{
  "d_model": 256,
  "init_std_o": 0.0324,
  "init_std_down": 0.0324,
  "lr_mult_qkv": 0.7,
  "decay_fraction": 1.0,
  "batch_tokens": 16384,
  "dataset": "wikipedia_en"
}
MLP neurons of a small language model. Each row is named by its layer, matrix (down: output weights) and neuron, and shows model dimensions 0-255. Each number is 500 + 40 x the weight over its row's rms, rounded and kept within 0 to 999. Numbers have three digits each.
After each neuron's rows, "fires before" lists the tokens most often just after its 100 highest values on Wikipedia text that the model never trained on.

L9.down805:426473548507541526521514442429459526463499496461554448488484585456497531544432486493463449481510483564534508404447492470474428448438503488544511562487490503562464505561597449573556486479517435538544483452407533559481512530529524498467569541483491481454529517518476515539487509565511443540465520489546422501444476442593531434480540518511460520524467541474531591488523492469497457511483493541501536550444433564530462571521473447476429446486511521491519490515494479617428510512522408534461500501456437544462504530482556507553505570424498468459521490507556555526512566525486481479532537466491457517499486536466486470455461502536493534476546517510514456543497519511528483476441474491513469485492477539474546573518471552494507540489408566505469526460446466539509485540560524
fires before: "0", "9"

L2.down512:558518508455459488546518629562475561530465470486451529525509468489453488518499488507501522586456480524418488480555479465488546461549447542489458471452482514533486502493526512536513500572470505466493398453525541594510487520498554554478476485560499459514395475487462466459473512463529551505508555471598436536495499529545499446547530477590478505500537434453529467490539508521540475503461503512421499597544482480533512519443456454440540471564467531517468438480434450531529445555500461496461472548507434481518435517479523487477525494508501500479547540521528553521546473505561528507497554550479433544454476546526469493536459472507559605512550456476465515487526534559524475410464473482490562541464545456476462480532515448523526483572527513531461466455434535478485496506408456
fires before: "1", "2"

L4.down684:587480583489494425536448521509455479478461494525495528492538474552503451505429505517514468516462479531451490480464542473474532479480510528471574534426442560522533478514507496561465524522477529505475489562483522570541474568494525424439473499581521471527572540561553520562461434473529493483475495530542493552550475535472528458489461512509521574507485562512497484480498449486530497455461543463455478571537479417576507505500422514503565517507478530505512470523467472545481571453486489468567469489504519534491497476486416540565523518518486501571494505472513449521435560541548514493548567488431381520464397503514498480388544493511521573481465492461522477422522466472535513516494474556487493470487574511410432536523521414491525513441524463476486507477529447443504574537454494
fires before: "1", "2", "9"

L8.down304:502513504460478514438491445439449527461468570451482468557447488428501536523523500507604422487534520506570522465517498557463510487502476538445489548570526542527476505491523443523462617540457439499417520478500480520450595497484565509457530481501511502524447467535515498498602465525522462504530575582554463473511484541593513500458506548447595509486478473548469455528442482489393480527544527472465441433524530533513505475423478517456491377510491536485571527469453560489514518535562441541457495496477511544468555534567513446485464500494441553480482437534474463471545579499524493477485492588505464497499501475554498573481554495440496462496443475486519582527537507458450472527529492481488450459524510451477511493509510517486550558531476491504501500514480515519519434516489520
fires before: "ual", "ing", "ir", "y", "ent"

L9.down507:463585432442469511475474558546512534509538525559469504509505484507524496542440464468533511527491528498493498556425516523559521444488526594460429532398563484451524514506496426543521475469546490534438441441481544460468533430533529465539530496531530430489580517492540484476492452429462478473520493549454496491504514541484513520501444518567494542497494507463540522494551546496512485512546491492466528497468564519482471604561532564410439488497500517508459461466534475510459513467526536424588462466407499550487479528526451535506576527575559496540461436482476505467440552501559553438497488579578486458457475469467522510501469491464443470485450449503535462479553516464511555495504490560504449494472467562458538540456480527501536451535526461414493511516473512569587472454511507
fires before: "0", "3"

L9.down357:506514547479486490516491480525527530497577490457551454498503534509499579505484506431556448478485489539503463482522479536433451516430571563502476484495518434473546407490471505496499547536447513448500499546531492525525475548479458503439500492507528416511564482449513535470463481426487448540457575521512456530500570482525521477500453571466416485462579539555474508543489495584429487475562538533521521487511425527502550582472499521493511513463557531514505514501472455484512518533479472479521492452514490445454477560539450521465474537533507476441567446464538448522489524493410518502550481506526497544516460499492466466512504466487545500499555518580530539586513438355476544435484540556433540511501516458419440461515561493433608489511504513499540467472521524556516446467442562
fires before: "2", "1", "9", "3", "8", "0"

L8.down315:538458559530419405485489589514406521503524534436527497517398515503480548484488489523533494496507557563435509491429477535504500533527500557486468480456436516519536502589514495563551461506541491528394506567520496550479536459471485577447442468480533503480470505511533534545532539505466490485497485498516506473468480492527468476524472458464449445444494578471555531501493454523455468454476556567495506492598542551542494542529452586538462511541521534448451490564524492441483513560547500527515488481496507441470454509503547473551566467478447494495443513546359469499479461517533580553505543514437491502488482541436567483526484530400514491499487538507518507569486449456512486562468460466457521539544490526470523469480476509450475460558538510469514489491538411469472485488566497
fires before: "er", "ement", "ing", " to", "ities", "ations"

L9.down404:491522470418527531519496526441489414557540532505463429579466489494588496507511559519485594524484448501513500444506481506483464488425473417478452476473474509457521486422532561538466503480497475490478407578553482485514488475506495464467539478462482462528580503521547488520455475566488550455528543505465475511476527495573440467470473534509502499460529556493501487453451503458419518551533397471556394542516505501567529499469427453582518508481543536487560523511547549534475492454561477549505506498483466541486544416599506470483476557528499535510481495526457468495474514483546492529481425496536516486500441523475567464473492498482449572478524563530418515444459483456485508534554495478582507519547464572513512536586472552470512563519477501459519467475515463518570494564543505
fires before: "pl", "ecut", "amp", "h", "per", "ist"

L8.down468:506448506457550499461480450497397489471498469458564468450566482510488543531582464510542469488506459541584551507446574491499541497509450479440532489539518455440458511476513459459527435535508490522478507461533490510615494517518452557481457482537557471524558502467544527437504440475507521488492434542447538483526432556566500482510509522526485466416529514506478510461422517434537478443561496463474503488517500511488555560496493493571426506493514571422513609490533519536469465484488497536512541469533554542535415472516510468481538477443547467537496521458475574594523522552558501589472570510507502458486454496523521500504510510511469549499508499493586452486492546540497441424525417444555477536550385496448508539462496468506491523533527469478468519524492438464462509487461493
fires before: "0", "9", "1", "2", "3"

L8.down213:546503469473515481505478478519569495462510495480472404457492525478515497477490540460541523542427443439530453515538445453503503490488498490518487459465544525462517474420544388558525578517499565535533522567541471569500520486513527520485510530524518517488519520518514572490509478447451485422473413456476501501511450558510523457561467531532471493526477463507494484525517454469540515490575513491510467465527466502526485545463407516533494417434513568508504504447525506528514443461445505536568483490475483561463574493480472559485479535463517416480518514512541552513426533505513529545509583548505435506517474555408541470484499450455486478578483459585589435564554491430541540499528436539542487509460501511500415508585535461575449474498525519411517429482555493518524494450492513
fires before: ",", " to", " that", " the", "ing"

L2.down420:537535517489491501456492514533530494516453415534486441526481445489429525519509569528487499514480504496497555535539433534476545428485482554479449470551527537512525430522499462555571533478496533462501485457468515591466512534426531458500527449443482486547534523535448536509431445517507583480512505544525455400593443620534533480538554396489481486602489577536505456544490488472508493465491503533441470525511512457487487507465546485463503469443530550541485488454456452524523532502511485437485494457573488551536476509517512503526538442530554503407517473456491420518485465485439553466486577493516517538480509457516506532556433454525462475535440594507474508520602500492482512470453457490472545487502561541508488541487438511470469499513474502464479513552542496517589497465561429
fires before: "1", "3", "9", "est", "6", "5"

L9.down383:493436433484493526488483538566504568518468454527481466528549517436514519551441484482514470484483544572506557474505484472526478444504535549571497529447542526511501524539469534495500512433469440517493516462470594528456547549477560470497524470504511450466504450519474407548534464584487462433544477476513430455491562515423544527472458484457474490513512490479494431563473478496459515530507519478537487489434456520499515441435494532562497489520429465464499478562458424528541553518463504528490551437600539483557536454529532503538451486532471479435551470581466406477500549524423467541503504552462469536508490423462483608520516517533470506505517498477478493495511485448481444438546423541483583486536536482504514513509563558599526578530451490488503575543524527462490478475487524
fires before: " ", "ing"